{"num_hidden_layers": 15, "num_attention_heads": 6, "intermediate_size": 768, "vocab_size": 8192, "hidden_act": "swiglu", "norm_eps": 1e-05, "init_std_o": 0.00574, "optimizer": "cautious_adamw", "learning_rate": 0.000587, "max_grad_norm": 1.0}
MLP neurons of a small language model. Each row is named by its layer, matrix (gate and up: input weights) and neuron, and shows model dimensions 32-127. Each number is 128 + 32 x the weight over its row's rms, rounded and kept within 0 to 255. Numbers have three digits each. A neuron's up and down rows have the sign that makes its largest values positive.
After each neuron's rows, "fires in" lists the words (lower case) most often at its 100 highest values on Wikipedia text that the model never trained on.

L2.gate629:131152185122189116120122140167119156143175153150174139088125199163170074119105078111075139135160118138166119105123165163109145114154132130171178171145105101180112208086098110079109160104073086122156119187138085144151169131129116118109170112107158179097203145127109105102146145101078178085
L2.up629:102179126134066168138086153133093201134125173186115094095163198093184086172153105105123097123152079227127128153163158149144137143126140162200161139123109172160148159103103099100080155083137080157160105203111144145126204155176159133124153078120150147147146146135093142132142116116162116088
fires in: "2007", "2004", "2003", "2008", "1985", "1990"

L11.gate610:134169101179167127142141110152132101072128105171068157149173102082161106108180183134117120076130123129097099145120146124098108079184159088142122088118080144073052175141148175086125197136126085159130101113113177136147118110103172151140084076156139083070095149146141121150093110182108179102
L11.up610:185138083122181121104143067136149135122087070142126170174132107087182143145086167111165106102079147155140127108111112149126172041149081172179137070122115171164141124108143083069132140142110098105120116117151158160130159124152133139164149158120140114079198074157089094113145094117088151215
fires in: "the", "league"

L2.gate471:122146103094067084137121102153120090131066082079157098159106133106085176154131145098124122100141121107112143178078118156081128187106094094149111150118084142170130156204206109128098105146065117105120140096119127148098119109129151143120135126133191117108094164122129135170105141114108123083
L2.up471:121097174128103082077117089126096102096073043094165067177131168168097181123138133188106122149176094160132111106143061173131177105103090125109131124124123118150118146122143088112091110141046118171143149114059125081086154141098173076131153145131065115106101156085149132142091129120133129094
fires in: "when", "if", "those", "where", "what", "after"

L7.gate730:115168099161186129133139078114116168166132116115142102103127108124122187119088155098114167086150138180124109176183080157096129107132128120133134129144125122168127116113138097109144084140067109115156127146148149114112136152129149159081168080169124149102160141132094159167105105172011135143
L7.up730:091147123146146103098138084101147124105185107158194128129131175074161177102146174220101083097123149097126173147125101137121175150147141134177101187113110118155122112074156115037178112189108191095129068136148126080160156138083089123074172131122125111113118145185084104100152131159106148151
fires in: "at", "over", "it"

L7.gate2:136135096100183106134118102157097055136152099147122123185142171097133113103088154142130144118066141170153116072162155163173136131099063149140114144155170151131074125123128102161137115142136155159165148140151173138143125145140147088137151113122099056121139129045102062093111167114134140080
L7.up2:098129142085141180151111158136021084140151155170120123183125156103098095103122184061133130095102162119051185116099168157109145191136152137101169113115116134135136126166154102094120135119143112132131132215115180164126163149130114211141102134145138158136146214119148116158142077115131154140
fires in: "by", "city", "university", "states"

L2.gate588:094198074134129154124099133129084155100077147204104115122140123085172157127086076150112106084136086146119201119194109139104158108125161077168157129087143109163158132096121096133154146136180096091122122138114168128119097148130158130107093157090111070166124154176070125107104071177179076072
L2.up588:115178127122169118163130150189157163100178115112096076099131133086150164117163146092133133142125196165151120135071096113108158099192173113153160144078075184103108147147154157161099126048116149131117163117092113234164129044158090121143119107171175138111136111117066144089108157115092101120
fires in: "county", "ii", "province", "division", "university", "revolution"

L4.gate601:123139069093160135135159124170152150073128128095105113101150135155087145150176140108115130111090127185099136098155092150116091127142141155201176119156120135198063119129140099090107111074121124133118143121133093137097049146168148145150077142124156148157123078172053054097147087114121118153
L4.up601:104135113105144184209148142180104095150161115171158121138152107096125144110132134140166148125142142101159062130096103181067194163131103187158135066161183091107148125148139135102132123081124128151147154109119150051145134128152076156100140143168130125106064119097078134164144143204173117057
fires in: "on"

L4.gate86:094163130096125164174127119141147155128084128154110090132057044113076101111115158111071127123072172084128131109140039140125088105098171154127135186075147196098118163192156133141139161125157116164140184156163175118160110140195072162116141113118096130128134104132109108148154174135079085139
L4.up86:163151137090138077095127112130179098108101118085143127148123139140094148156122059090161143114108181152129107157151146074123093095118142140140077124096154099138098164141171187121141117085127119172071139107162106079164115121158083108136086081140114127180137161087105130080195115161133095136
fires in: "united", "university"

L11.gate556:160174126085154119063115088130164112121088124139171180145136144090074142135060193166119076131138151150138093107174104143072080129170099134165142180164139107143140147136117115153151106142177140146118086113115113109095144155068080122152078116135083144128167189112204094110117117141148108087
L11.up556:086131171095110105074114134134207172107106111172144133122080146103082115106065145150133093155139195102164162102155141126049111138147073133172099155138106112090105135119118093098120084120111101104133109111147088171138146153079087159119107074088146112149144146082154111094177139105091111163
fires in: "and", "an", "on", "for", "with"

L11.gate229:147123104119116129126081066157107111193114144192105160099157173182100144082134132156074123130147143138148126154076091098122137111141133125092041071142142124151109070125131115133137117121118165154149166131113054165137133145100152154174178109107087171170142152099088162183122101202124175107
L11.up229:121132104104133139096152121119122080075126094160108117111081134101162184121098093192147112126116205129115115120097097061143083059107123106150110131154070097105067102189130127105137101174064169161180095164152162048119135148109119153141101156127141119105108153150093095104161154092113116137
fires in: "of", "and", "khaldoon"

L11.gate693:121088100175148149086141140127110156187114100139158140079099124138153128118054114092153156135126187095127139125113156157123104148156170127170131100160120115074112104152107129108143103115057094069181171061153127159145139111132177127132155119128139119127105132152158086145161151088094105079
L11.up693:096172137144157144067076105089180147166124074172136157143190091123054151147088160114095106177154142149136157121127131182139164174124089092148091121111068126092055141139147125142139105111079174170183095138144112098078103089103129136132161123061156105121177098133108107163142177120115118143
fires in: "was", "is", "of", "been", "about", "be"

L6.gate165:172047085173147084136159125131102177152127115123086184107148099146120129101067138150122160125139092077168095132152166079091193144097126158163050143124160143102077150121128086111127115113102137078157079111154120122101138106102129092140137149156202096112057103137094155101123147073104088070
L6.up165:104119102113105115093127157162159100140095057131156084156129072139147131105094047118107198139123167142138155158150178116110120132103091117183108129119122099059110100131136135142146090110091152121189082130132135163172127128166146129123140173146166082157147137195094157129106067113197117119
fires in: "as"

L2.gate230:143132104150139073140138127176123165125107127144169127122108112074120164131122151125127067102090160149171140143053115124160115145098127130158145087169089145142152049151157111159141111176123123153143202116137061095017159155152113107109129098158190149109184094115204098102172086127115147083
L2.up230:166099125164178054122126059134077061142123121106126143168099130049164146138075145100190148129122124109140114161150101151136173131113146106150101079104131073119172129100151169159076147143161148197147158153189107161119179150148164133077114138134127129143092118109114103140112119102108138117
fires in: "by", "part", "through"

L5.gate336:125123137136150102149100129128164137159110141074121181109178103127104185097133165120109153096131161122131123105151086143085178134106112149110140142148091137118088118144143153149120156120104129109160152055174098127124134130101150092159128140169145163129192215099093146221145147176014137140
L5.up336:111131115123175110054099128108116052152105130202089161137103144137105114093124110147134143098160174115136144124133086148079129181116109148083079123092163114168104131165136149182126166091160091109061114148153170077141078148170114053130110116110155143117140139028179152117124128162113198149
fires in: "at", "received", "reception", "aged", "re"